config = dict(
    d_model=224,
    n_kv_head=1,
    vocab_size=8192,
    rope_fraction=1.0,
    attn_scale=0.125,
    bias='none',
    init_std_o=0.0,
    optimizer='adamw',
    lr=0.0015,
    beta1=0.9,
    beta2=0.99,
    decay_shape='sqrt',
    doc_mask=True,
)
MLP neurons of a small language model. Each row is named by its layer, matrix (down: output weights) and neuron, and shows model dimensions 96-223. Each number is 128 + 24 x the weight over its row's rms, rounded and kept within 0 to 255. A neuron's up and down rows have the sign that makes its largest values positive.
After each neuron's rows, "fires before" lists the tokens most often just after its 100 highest values on Wikipedia text that the model never trained on.

L2.down505 [131 150 146 131  96 111 149 136 116 126 164 148 117 142 131 131 129  87 108 128  77 127 174 172 136 104 173 171 166 152 169 124 140 142 138 133 130 143 126 116 107 180 151  95 140  90 176 134 128 145 130 106 143 108 132  74 129  84 109 110 163 119 162 128 146 149  97 200  92 113 105 183 126 129 145 102 154 142 116 140 161 104 159 135 135 135  98 134 125 129 132 121 113 110 140 127 131 107 122 144 189 131  97 152 154 114 125  86 126 121  88 127 148 120 126 116 122 144 127 152 127 127 138 150 141 130 145 150]
fires before: " |", "–", ":", ",", ")"

L6.down54 [117 108 142 158 163 132 135 179 142 173 119 165 147 100 137 147 183 119 186 130 155 101 127 136 146 101 190 111 152 137 135 139  87 102  99 129 158 131 115 149 129 114 107 109 146 155  90 120 103 118 114 136 154 111 139 160 183 134 110 118 107 117 148 118 161 159 144 119 122 161 152 137 128 147 123  96 127 119 136 157 154 140  89  89 106 149 133 134 166 125 126 163  94 144 111 158 137 119 123 148 125 130 113 146 108 163 104 154  73 116 130 138 109 129 134 117 131 108 107 128 132 162 154 119 121 119 139 114]
fires before: "-", "\n"

L12.down417 [123 134  87 149 156  73 133 106  93 135 133 116 110  92 137 156 158 130 110  97 134 140 137 105 126 145 127 148 101 132 170 141 159 145 125 130 130 145 147 176 124 107 147 139 141 130 138 125 166 122  96 153  92 112 121 164 137 122 122 151 114 135 149 125  90  87 123 132 146 137 139 182 174 138 144 134 102 126  99 187  96  99 113 105 168 123 121 120 137 113 130 165  76 105 131 166 116 106 136 151 141 147 165 129 112 160 124 172 141  98 147 135 118 122 120 139  81 106 137 119 136 113 163 128 119 118 132 201]
fires before: "-"

L7.down129 [169 156 144 148 159 131  77 127 119 106  93 133  86  99 129 135 124 150 167 105 155 117 108  92 137 171 146 154 141 123 138 146 129 141 100 118 191 148 108 147 112 145 151 109 100 153  97 115  92 100 110  87 119 147 125 111 151 100 127 147  86 160 108 115 147 149 178 142 127 125 148 103 127 119 123 159 127 120  91 135 127  92 148 109 131 134 187 117 156 107 149 137 130 131 148 143 164 167 146 124 112 153 119 114 172 128 122 131 134 130 139 139 118 149 149 140 117 173 123 150 132 146 170 131 163  88  85 141]
fires before: " |", "%", "7", "6", "3", "nt"

L5.down520 [109 127 135  79  95 143 121 113 120 165 128 123 114 147 135 144 129 117  85 144 163 137 101 114 122 146  92 154 145 157 112 138 170  95 114 108 132 154 147 144  86  80 129 127 129 102  78 115 126  90 112 144 130 111 127 100  95  94 128 138  80 163 142 151 171 140 170 106 106 143 137 123 151 132 109  90 138  70  89 165 135 153 137 115 145 137 122 139 108 119 146 141 133 119 132 190 122 170 152 122 114 120 137 116 128 142 178 135 159 142 134 142 112 114 121 105 102 138 128 153 157 119 136 164 133 131 103 110]
fires before: " |", "=", "%", ";"

L6.down506 [144 127 138 139 158 146 136 132 137 156  82 143 126 134 121 169 144 119 149  91 116 116 134 120 142 102 123 100 147 134 147 137  95 105 157 153 111 143 139 144 100 123 111 121 148 198 184  75  72  91 135 130 118 125 148 132 110 166 130 123 101  79 167 131  64 160 105  97 151 115 140 147  94 160 104 131  97 112  85 147 107 171 112 107 151 188 116 131 166 124 120 119 117 106 141 140 123 128 130 117 140 102 133  88 111  89 152 152 110 124  81 147 172 103 128 115 158 123 134 112 182 101 185  66 137 137 166 128]
fires before: " (", " +", "\n", "\n\n", "un", " −"

L6.down407 [ 92 128 110 147  81 173 151 115 150 136 133 118 148 123 103 121 116 156 166 133 140 127 102 134 154 127 125 138  96 118 121 150  89 165 131 112 132  87 137  77 117 173 114 139 140 128 104 114 167 121 120  89 103 113 140 170 141  99 104  94 137 118 129 120 106 119 159 116 122 133 129 125 107 195 168 114 155 139 155 144  60 102 127  65 131 134 111  93 143 106  96 135 151 137 110  96 113  94 152 163 128 147 176 131 104 143 119 113 168 114 131 174 131 117 114 132 144 122 156 106 124 149 130 146 104 143 141 152]
fires before: "="

L11.down361 [125 116 130 125 136 142 118  99  89 112 129  90 108 165  86 151 144 113 127 161 128 172 147  96 148 139 126 133 138 120  76  75 162 125 169 128 147 130 173 113 119 139 129 124 164 126 150 121  75 139 143 150 146 115 127 142 139 160 129 137 176 133 102 111  77 121 154 138 130 128 138 113 154 136 147  95 101 123 121 107 153 114 140 109  99 103 110 109  83 139 116 143 170 157 130 130 127 112 119 151 157 139 129 141  85 130 127  88 122 129 159 105 137 194 134  98 119 126 130 158 146 113 130 154  91 149 135 126]
fires before: ")", ",", " –", " in", "–"

L7.down242 [100 142 137 169 172 102 141 102 150 143 135  86 144 119 135 160 109 147 130 101 108 170 146 104  94 134 152 180 135  82 104 112  82 105 115  89 134 119 152 150 153 133  95 132 117 147 126 109 134 153 141 170 119 128 145 168 131  92 147 152 144 135 136 116  80 145 116 139 114 142 168 131 142 141 164 116 108 164  98 159  98 154  95 130  86 140 150 139 105  86 145 161 137 101 108 107 117 129 120 112 138 128 112 160 160 129  83  86  95 134 125 101 111 138 127 142  78  92 142  99 146 138 137 110 134 149 143 138]
fires before: "-", ")"

L12.down339 [125 120 125 126 102  92 111 103 163 143 120 147 158 136 103 165 165 129 139 155 116 126 138 127 138 118 114 138 136 112 110 149 154  80 139 107 130 119 109 122 142 114 156  95 130 143 127 146  78 148 153 116  89 151 119 178 152 113 125 127 161  98 114 125 129 140 148  98 144 138 142 149  88 112 174 126 112 126 130 129 131 146 154 118 143 125  97 107 155 123  83 127 132 153 151  63 132 105 169 141 132 110 144 141 109 141 122 155 107 119 152  92 135 122  89 102 144  98 110 122 164 142 100 144 122 150 115 102]
fires before: "s", " of", ".", " in"

L7.down140 [107  96 153 128 110 101 133  79 157 122 120 161  86 123 139 155 115 113 122 163 134 121 125 119 136 145 144 126 144 129 130 102 131 152 151  93 131 117 122 163 127 113 121 108 144  75 147 112 132 141 133 113 137 160 150 144 150 117  92 155 185 119 159 143 177 160 122 134 122 108 139 128 129 159 157 144 119 139 123 114 128 154 105 126 111 131 122 173 150 126 130 123 162 146  76  58 116 108 137 142 119  84 141 154 137 120 141 126 133  92 141 135  98 148  96 159 109 125 138 105 105 129 163 159 117 120 159 137]
fires before: "\n", "\n\n", ",", " he", "aged"

L6.down346 [112 144 116 161 155 186 133 130 101  84 107 118 174 122 134 123 136 161 171 128 147 110 149 103 125 144 150  71 167 140 112 118 151 108 121 133 193 106 132 135  94 121 117  99 138 144 135 156  90 144 143 139 150 133  86 109 178  75 135 118  78 129 149  79 110 106 131 135  90 120  94 114 122 118 142 149 148  98 103 131 156 133 167 111 119 127 139 138 120 108  80 164 145 112  91 143 126 109 101 126 146 111 136 152 117 134 136 148 164  82 131 107  94  63 119 127 136 117 149 141 171 179 110 134 163  99 113  83]
fires before: ".", " |", ",", "%", "era"

L5.down340 [105 127 133 101 131 117 138 119 117 126 118 147 123 159 156 146 142 117 123 172  53  88 139 141 140 177 127  89 125 139 154 103 120 118 182 105 140 113 126 129 114 128 129 132  87 138  94 149 129 160 113 114 123 131 148  93 190  98 168 113 114 117 142 158 129 129  99 122 131 132 131 129 115 108 151 113 106 148 143 120 112 153 131 122 138 124 105 146 193 109 114 184 112 131 109 145 139 117  85 143 146 141 139 163 108 131 156 135 100 165 137 112  92 104 147 163 121 180 143 110 126 112 133 147 123 186 135 136]
fires before: "-", "\n"

L12.down215 [130 121 127 107 115 162 133 141 131 133  90 110 136 138 118 160 177 128 121 132 128 130 110 124 109 115 145 135  94 122  92 160  96 152 116 133 127 109 112 100 134 125 106 111 119 123 143 133  28 105 178 114 152 110 143 137 138 151 136 135 110 155 125 118 121 128 128 150 103 136 107 132 119 100 135  98 102 124 136  23 140 105 162 119 149  99 122 150 111 117 127 144 133 122 152 200 155 130  90 125 113 145 119 136 131  96 103 137 137 137 111 142  94 125 145 101 144 136 120 131 102 135 105 109 148 115 128 122]
fires before: "\n\n", " He", "=", " The", " In", " She"

L13.down82 [133 106 134 148 141 124 116 130  77 120 135 125  94 179  71 113 132 131 121  84 103 135 139 124 141 160  95 112 150 111 176 138 143 154 101 157 127  75 133 130 124 117 170  88 158  68 116 111  68 112 183 121 137 125 181  73 145 133 151 136 180 153 149  86 118 144 135  98 120 127 113 122 180 133 100 119 123 124  91 156 123 141 151 149 131 126 123 133 148 118 120 157 138 115 158 143 149 100  98 143 145 126 116 160 117 120 115 109 134 140 127 121 129 176 164 102 100 111 167 100 132 121  94 144 132 132 120 103]
fires before: ",", "|", " |", "%", " –", "."

L12.down208 [154 111 111 133 144 112 113 115  81 131 128 145 135 123 166 119 143 140 119 103 117 119 130  98 149 101 140 134 196 143 117 181 143 136 163 137 116 127 106 159 138 158 138 162  76 111 137 161 132 113 103  97  96 135 124 112 139 125 144 122 127 148 133 158 116  72  88 132  91 133 145 144 138 141 141 139 147  94 137 104 141 127 152 126  81 105 145 129 131 144 152 134 133 136  93 119 186 118 102 195 128 138 124 149 167 123 162 145 114 176 100 143 126 165 137 134  86 126 158 115  88 110 152 125 116 138 128 158]
fires before: "\n", "  ", " 100"

L12.down423 [163 174 127 144  96 128 116 128 134 146 143 120 132 148 100 118  93 108 164 109  80 184  87 124 143 114 148 113  92 105 128 128 111 174 122 127 135 121 127  91  87 139 101 113 141 115 108 106 123 137 123 139 136 133 115 158 154 138 189 100 111 167 127 185  92 133 103 152 110 143 103 155 161  99 140 140 151  90 105 134 168 100  87 117 188 131  79 181 141 160 106 146 138 161 145 141 104 110 137  95 157 135 159 144 154  90 115  82 120 147 117 100 149 121 164  81  97 156 101 145 116 153 152 126 133 149 127 149]
fires before: " to", ")", ",", "–", " –", "born"

L12.down229 [110 127 130  99 147 145 138 101 122 104 174 132 114 109 108 100 115 136 134 140 121 120  87 144 145 152 154  98 127  92 150 139 156 163 113 145 121 125 105 151 174 124 130 146 142 162 125 142 174 135 156 136 114 104 121  82 156 113 165 146 125  67 131 126  64 105 147 113 146  99 183 122 140 118 137 109 115 148 158 184 134 106 155  99 165 124 127 111 110 147 132 153 113 130 150  54 148 138  96 124  86 131 113 118 101 115 134  95 100 162 127 135 142 146 147 145 109 150 129 125  88 132  86 178 158 143 120 132]
fires before: "|", "-", "s"

L5.down185 [138 162  88 131 115 146 172 125 130 113 112 119 149 140  69 163 162 126 126 139 103 123  60 111  93  97  95 109 137 151 119 135 130 115 164 141 112 100 144 147 102 110  87 120 161 158 127 119 132 101 125  85 122 116 102 126  83 107 128 159 109 154 110 115 123 128 162 179 114 132 142 113 141 167 118 180  94 108 144 153 107 156  95  90  92  76 137  87 106 145 131 114 155 138  91 157 165 120 138 119 156 143 127 129 163 111 132 125 133 104 153 168 154 159 116 154 135 105 169 131 101 119 106 154 132 145 133 111]
fires before: "="

L2.down384 [ 97 132 133  98 132 153 131 169 150  89 126 103 159 111 108 155 117 123 120 136  97 161 113 121 131 138 108  84 119 136  86 120 136 117 160 102  99  97 135 173 112 115  90 134 118 134 115 142 124 106 119 127 135 117 104 139 110 136 125 151 110 166 123 136 170 113 128  91 138  85 142 183 161 149 121 159  96 168 122 128 148 138 118 180 144 123 136 110 140 115 106  80 130 105 167  84 155 159 100 122 111 157 131 144  91 126 127 143 192  95 104 131  88 120  97 118 166 172 121 143 126 116 109 126 111 117 149 130]
fires before: " |", ")", "ia", "R", "S"

L11.down518 [144 135 110  96  84 120 167 148  92 142 136 123 197 140 106  73 135 108 109 103  81  87 125 110 164 100 152 118  94 109 127 137 145 123 114 127 115 104 100 116 104 161 118 108 132  77 118 121 180 133 107 139 121 135 110 130 138 107 164  97 146 111 161 109 115  92 132 130  93 108 120 131 105 136 142 128 149 156 100 194 117 115 109  88 101 184 151 134 156  91 178 144 157 169 170 160 162 108  80 125 127 117 111 144 138  96 124 141 110 115  96 131 140 124 104 117 117 100 157 118 147 132 145 104 121 140 118 127]
fires before: " |", ".", "="

L7.down106 [134 145  95 173 128 121 180 131 127 135 104 119 144 139 118 158  91 133 146 114 125 134  80 117  96 138 177 128 155 137 135 210 124 117 124 123 134 165 119 167 108 161 133 146 116 128 117 100  88  89 121 145 146 143 145 108 125 143 152 109 101 173 140 161 129 126 129 166 116 159 135  81 142 118 170 104 107 151 128  97 117  92 139  93 121 133 123 140 139  65 143 161 113  81 142 144 131 130  94 105 163 113 111 132 141 151  88 168 121 122 122 148 130 130 113 118 113 143 133  98 126 117 141  77 178  95 113 121]
fires before: "-", "|"

L12.down45 [129 123 146 115 124 165 127 136 121 132 136 136 132 109 109 142 139 134 158 131 131 115 128 143 135 106 165  85 137 115 147 140 147 130 103 102 143 104 112 139 169 154  87 117 148 149 150 144 111 123 150  86 172 139 130 106 141 122 116  85  79  94 157 132 111 105 139  89  82 144 171 154 108 108 105  85  92 131 125  62 106 143 131 126 132 133 120 117 129 142 121 121 105 100 121 139 150 117 106 103 179 125 120 134 133 143 114 120 136 114 127 168 125 170 117 111 148 164 170 109 110 161  54 138 115 100 162 127]
fires before: "=", ",", " in"

L2.down486 [120 140 148  87 114 136 152 139  97 133 151 124 129 136 137 143  93 141 121 132 116 138 111 149 121 129 154 145  93 132 128  65 115 140 108 109 158 104 131 182 138 140 184 102 137 124  99 146 176 142 103 136 118 108 127 150  92 138 164 127 150 111 130 148 165  99 156  82 145 132 149 139 139 146 130  78 102 107 125  65 135 120 128 167  86  96 110 153 128 116 101 115 144 150 133  93 121 116 158 109 115 158 124 146 140 122  90 102 141 128 134 126 119 147 153 152 126 144 110 143  76  84 109 120 123 124 131 150]
fires before: "=", ","

L8.down279 [152 111 106 123 181 100 155 163 173 113  86 151 137 111 132 126 135 152 156 140 137 133 109 129 117 128 123 142  79 138 115 126  81 114  91 110  87 119 170 112 149 170 183 109 105 182 122 117 130 125 144 122 159 105  94 163 107 101 123 143 121 111 151 146 160 151 135 169 108 178 138 126 124 143  99 114 148 117 136 146 151 113  73 107 118 149 133 119 116 136 146  84  93 137 120 124 138  99 128 191  88 128 126 149 131 131  92 139 117 145  88 157 138 113 165 136  97 128 138 149 106 146 128 136 123 114 123 133]
fires before: "-", " of", " minutes", " years"

L11.down435 [136 107 156  97 138 127 186 126 135 169 144 199 125 136 122 115 171 130 134 130 121 136 115 129 118 123 101 139 110 117 131 110 143 137  96 160 148 115 107 151 132 137 159 134 151 111 121  94  96 143 116 154 115 104 139 149 115 128 149 136 103 136 113 115 103 102 158 168 149 129  80 121 131  92 139 119 103 102 138 119 105 141 162 148 108  75  95 132 153 106 118  81 127 131  85 144 115 133 118 175 172 121 161 128 121 120 128 180 111 169 147 154 107 113 138 120  89 112 107  94  94 167 141 161  90 149  95 138]
fires before: "-", " a", " an", "ide", "idi"

L8.down413 [123 135 106 143 142 101 114 152 154  91 119 131 145 115  94 165 141 137 140 136 147 119 115  96  93 115  59 147  77 149 115 155 144 164 136 135 150 128 142  77 101 145 129 129 134 180 125 118 127 106 106 116 103 158 122 139 116 134 132 113 143 142 130 128 113 103 127 150 128 127 136 140  87 139 139 118 130 147 132  32 100 167 137 151 114  90 128 154 146 118  91 119 176 121 144 144 113 126 115 112 144 149 118 110 103 140 101 114 162 124 111 143 122 112 118  97 104  88  97 103  93 137 136 133 120 166 127 129]
fires before: "="

L5.down214 [146 120 142  74 109 133 136 136 154 155 111  92  96 113 157 129 157  88  87 122 127 135  92 168 129 145 124 123 121 124 165 153 100 131 172  83 121 154 120 162  99 109 139 123 114 133 114 133  71 134 124 121 142 134 141 112 138 141 159 118 166 152 162 125 134 158  90 120 139 124 110 120 126 156  83 151 159 131 106 102 175 155 112 166 129 142 121 123 136 145 122  80 113 141 141  87 152 124  99 114 159 110  96 146 156 153 175 178 163 104 110 100 141 116 160 150 167 152 131 122 119 138 156 164 109 170 135  84]
fires before: " |", "n", "fic", "f", ".", ","

L13.down388 [148 120 113 126 128 137 160 155 173 110  93 155  95 102 172  89 113  95 144  65 161 107 125 103 140 129 116 128 109 136 108  97 104 133  98 144 126 101 121 118 138 127  94  89 111  98 159 133 171 118 115  80 156 149 133 118  98 121 104 117 130 137 152 111 139 145  95 143 129 120 137 172 124 138  99 134 142 137 121 125 120 151 146 147 122 152 140 126 143 104 114 112 146 153 177 146 146 154 152 145 111 127  90 126 166 156 137  89 122 138 122 118 132 127 128 119 122 174  89 142 169 120 140 114 110 112 116 120]
fires before: " |", ":", "="

L13.down369 [130 126 140 139 129 122 131 136 161 107  85 108  86 136 130 153 180 121 137 120 179 115 128 104 141 115 153 124 137 116  95  72 105  98 111 169 156 109 108 149 120 109 108 105  91 129 116  99 163  47 107 160 135 127 158 126 183 125 121 134 133 110 112 129 153 126 124 126  76  95 137 142 149 112 140 128 122 136 118 165  98 163 140 119 164 137  95  79 123 127  92 129 184 108 166  58 156 162 136 176 153 132 123 113 131 148 142 123 129 146 152 120 145 122 125 109 157 146 137 143 142 148 137 115  97 136  98  98]
fires before: " in", " by", ".", " as", ",", " to"

L12.down101 [131 137 115  84 136 160 127 151 121 137 135 163  68  97 139 158 176 104 122 147 162 123 121 146 131  85 139 100 113 106  95 117 132 111 105 134 142 120 136 149 117  93 126 124 132 148 147 152 145 172  58 118 154 113 134 106 145 139 103 108 116 120 149 154 127  82 126 102 115 131 125 140  90 153 130 138 124 169 172 136 109  99  76 116 118 176 147 157 115 140 161 159 115 160 109  87 121 156 159 135  94 154 134 143 140 135 125 119 133  86 139 126 134  94 134 123 116 108 182 158 113 137 108  72 103 165  91 125]
fires before: " |", ")", "\n", "ulture", " –"

L11.down88 [156 118  56 107 139 133 142 103 133 113 106 132 134 128  92 142 161 160 140 189 113 116  94 133 176 129 112 110 120  96 112 124 126 132 130 109 180 180 106 145 102 120 121 101  90  99 141 114 107  98 118 135 117 114  95 158 159 134 112 145 145 118 122 125 186 104 149 114 107 109 146 103 137 147 116 144 110 132 120  83 135 128 163 150 129 156 115 134 149 112 129 121 167 136 155 130 140 123  93 110 127 104 121 123 101 154 120  60 109 139 141  77 102 142 115  91 132 112 115 157 173 111 129 121 144 143 151 105]
fires before: ".", ",", " and", " from", " for", " in"

L12.down199 [146 101 113 150 142 194 124 134 128 142  96  83 138 126 137 155 132  88 118 169 115 152 105 113  99 108 135 168 121 132  95 123 142 148  65 128 119  95 123 152  88 110 128 149 110 135 100 152 164 167 113 115 138 122 157 154 102 118 112 153  85 116 143 149 165 129 161 106 104 117 155 111 110 171  87 174 119 164  91 165 151 128 146 168 136 113 129  94 125 143 126 118 118 104 170 115 109  81 122 164 107 160 157 142 109 160 174 114 127  95 122 120 141 131 131 156 102 122 127 120 168 148 102 149 130 109 106  87]
fires before: " |", " /"

L11.down466 [187 156 127 139 176  87 133 140 100 136 178 151 188 149 143 139 176 131 137 133 123 136 130 122 112 126 127 111  66  95 141 117 111 114 146 135 151 167 136 180 128 114 145 128 149 122 116 100 112  85 133 140 118  70 132 176 134 108 116 118 154 135 111 112 119 136 130 165 148 152 117 118 140  98 143 130 205  92  95 167 136 147 132 152 167 158 127 122 165 135 113 107 139 141  85 141  98 136  97 108 138 107 138 141 112 130 121 156  98 151  88 158 142 111 126 101 152 107  76 114 167  92 162 109  75 125 108 111]
fires before: "\n", "  "

L13.down296 [110 116 152 136 142 143  91 149 167 120 126 115 108 113 129 112 113 108 117 143 133 120 139 140 122 106 127  83 116 138 159 111 112 114 136 162 128 119 138 144 135 145  89 116 104 125 127 180 170 121 137 121 144 110 178 151 110 122 124 113  88  96 172  85  82 116 135 122 141 146 109 121  93 116 155 111 109 140 115  71 142 132 168 109  87 115 120 147 118 192  77 181 150 113 163 172 105 126 171 130 135 105 121 131 157  95 175 105 117  90 119 148 126 121 129 111 128 116 114 155 141 163 108 111 132 127 149 148]
fires before: " |", ".", ",", "%"

L8.down373 [ 99 149 133 123 133 104 144 133 120 130 127 112 100 135 140 107  98 135 103 130 144  78 149 107 137 118 160 156 105 106 104  94 119 116 175 136 173 103 135 146 160 121 113 160  81  96 113 126 171 118 104 157  85 128 116 175 116 119 126 140  94 109  98 151 117 166  81 136 143 118 120 127 106 161 138 132 128 118 130 127 181 121 119 139  82 171 128 146 145 128 123 147 108  90  90 146 114 129 103 128 126 116 145 142 139 114 121  74  94 119  84 155  64 142 151 155 144 163 111  98 111 156 162 158 106  99 118 126]
fires before: "\n", " %", " 3", "  ", " Ref", " 4"

L2.down2 [122 151  95 108 114  80 192 155 133 120 119 104 102 161 118 110 119 123 116 117 126  66 115 136 176 144 116 125 108 135 140 106  99 157 139 126 112  86 115 180  95 109 137 114  91 136 136 124 127 103 114 109 138 121 112  88 133 148 113 135 147 124 142 108 143 127 118 144 120 126 110 120 121 135 153  88 123 113 100  90 120  93 111 179  85 127 141 152 146  87 123 177 127 131 173  80 150 124 103 100 109 118 140 118 147 130 150 160 111 149 127 131 133  99 116 152 171 146  84 141 102 118 123 116 100 129 131 124]
fires before: "=", ",", "."

L11.down293 [117 150 121 101 149 161 131 112 116 125  96 154 155 112 128 144 193  88 120 127 151  89 127 117 135 140 135 135 177 106 179 192 171 134 103 120 110 108 115 137 181  86 123 122 126 115 145 111 123 131  98 110 153 112 157 100 124 143 160 142 147 128 121 159 164 115 140 105 160 142 115 121 128 120 146 131 125 121  85 214 149 151 158 133 114  90 121 146 133 115 110 122  95  88 129 141 123 135 100 124 140 124 119 109 120 136  89 143 119 101 153 141 142 125 108  97 145 123  95  86  95 118 141 137 124 153 102  95]
fires before: " that", " \"", " the", "\n\n"

L11.down237 [106 170 101 134 142 126 121 121 161 147 134 138 145 124 124 135 181 167 135 169 118 118 170 137  85 125 131 176  99 148 133 130 146 139 124 147 116 116 139 107 119 168 144 142 146 123 162 114 110 149 137 131 152 140 116 145 107 154 130 115 169 141 147 102 138 110 169 152 110 140 161 123 110 135 138 138 122 110 136   0 137 108 170 156 130 109  86 131 134 139 130 113 116 183 104 156 133 108 140 107 118 128 132 130 102 129 130  98 143  93 108 143 119 116 132 150  91 128 126 117 138 129 114 129 158 122  92 130]
fires before: "=", " the"

L6.down223 [123 176  66 132 138 110 166 123 122 120 145 131 166 150 163 107  89 132 145 126 151 123  95 106 124 138  64 112 137 150  75 142 111 102  97 120 160 139 146 123 126 185 119 145 158 132 106 149 122 111 112 112  78  74 118 129 143 136 111 127 114  90 105 128  82  92  95 163 127 156 122 111 116 184 151  82 168 148 147 122 127 148 113 156 133 120  97 157 141 135 141 130 127 156 112  56 140 154 159 121 167 169 151 110  94 165 115 130 133 154 151 127  90 135 103 167 153 101 151 103 129 136  82 108 154 148 137 140]
fires before: "="

L8.down284 [168 141 108 116 126 181 132 132 141 129 140 139 119 120 139 162 149 162 143 112 153  96 168  84 138 131 151 119 104 140 131 149 175 142  87 148 141  86 157 142 154 129 156 121  90 108 138 134 100 152 137 154 133  91 129  95  75 100 124 141 190 128 122 117 126 119 183 162 121 110 122 117 140 142 118 119 160 156 122 117  78 136 135 160 125  63 130 144 121 104 135 127 157 135 152 159  89 156  78 133 152 113 125 129 151  68 122 137 128 110 111 145  92 122 152 120 125 170 118 127 143 131 133 123 103 142  94 114]
fires before: "|", " the", " a"

L5.down556 [142 118 125 151 135  90 162 123 145 144 149 116 139 170 142 128 118 138 175 161 155 126 142 161 157 133 169  98 157 155 150 128 114  89  85 133 146 100 135 176 120 154 112 119 168  87 127 120  82 157  90 138 122 135 123 141 110 107 156 109 124  83 154 106 133 121 145  87 159 144 133 141 127 105 115 100 146 121 137 122  87 162 167  95 116 125 135 127  94 162  97 129 133 158 115 128 111 124  76 115 126 137 127 115 141 107 107 114 124 112 131 112 119 153 140 122 121 116 136 125  98 133 121 152 101 113  65 162]
fires before: "\n", "\n\n", "=", "ern", "rid", "ps"

L7.down90 [126 133 156 150 133  65 146 131 133 132 160 103 149 133 174 147 163 116 122 130 110 134 105 140  75 135 113 159 151 114 121 203  83 116 102 131 105 130 130 135 111 153 122  75 141 129 115 121  79 154 117 182 160 121 167 159 162 107 104 144 148 130 100 133  82 125 126 122  89  94 116  96 158 126 126 125 157 108 164 127 113 121 128 104  81  87 108 140 104 151 135 170 125  84 109 147 101 108 126 137 106 120 146 108 123 145 101 110 101 135 161 104  90 162 149 125 116 156 152 120 145 118 130 142 155 100 143  98]
fires before: "-"

L12.down63 [ 79  97 125 116 134 173 108 130 128  78 129 116 116  98 167 119 152 127 127 185 131 144 131 105 139 107 150 125  91 166 105 143  74 161 119 138 157 167 151 144 148 131  83 164  72 103 125 130 152 151 152  79 136  89 137 108 133 132 102 151 165 135 138 157 117 101 112 133 141 129 137  96 128 113 128 108 119 133 145 142 121 153  90 120 116 106 131 114 146  75 136 103 151 157 153 102 121  97 108 168 175 110 132 142 125 124 139 140 108  90  99 126 104 147 112  82  92 120  88 111 108 142 153 157 121 140 110 157]
fires before: "-", "|"

L8.down526 [106 139  92 135 113 132 138 142 133 147 118 145 150  87  90 173 117 108 140 189 152 138 143  94 116 117  93 116 115 126 143 168 124 105 154 132 155 139 129 122 147 163  88 153 184 182 110  97  53 110 148 137  96 144 129  98 130 107 139 128 153 121 139 134 123  75 131 125  97 122 139 136  78 137 144 103 119 154 153  71  93 133 117 164 133 115 134 123 129  90  94 153 128 110 120 138 128 133 138 125 164 122 150 150 113 151 129 111 132 127 133 160  88  88  78 117 128 111 128  92 129 152 148 113 135 129 151 211]
fires before: "="

L8.down533 [129 135 130  79 171 157  84 146 151 141 148 147 158 126 134 151 123 115 152 154 108 160 103 165 115 169 121 115 124 146 138 122 104 120 126 125 127 113 124 119 191 151 144 125 143 137 113 100  96 143 117 102 122  99 144 108  92 122 140  82  99 161 140 165 155 122  98 152  92 139 108 168 160 136 125 138 118 169 105  14 125 110 132 139  92 107 165 117 121 156 107  88 134 128  95 145 119 184 133 140 168 110  94 171 144 152 113 110 113 173 140 144  86 159 133 149 126 128  96 116 137 116  99 128  88 126 107 182]
fires before: "="

L11.down396 [126 131  86 137 137 180  98 152 150 141 105 115 118 112  85 164 125 141 174 139 128 160 141  96 126 105 126 146 126 114 155 102 149 155 123 135 121 133 119 115 161 105  92  68 155 147 112 131 197 112 111 119 131 116 129 134 120  84 112 119 101 105 107 155  89 123 113 131  86 141 124 124 125 136 139  98 123 153 146 118 116 139 158 100 122 114 123 138 127 120 126 160 139 106 137 133  93 100 145 100 161 118 169 155 159  56 102 121 140 105 115 133 133 128 101  81 147 104 156 136 121 103 148 150 108 117 132  99]
fires before: "\n", "\n\n", " husband", " in"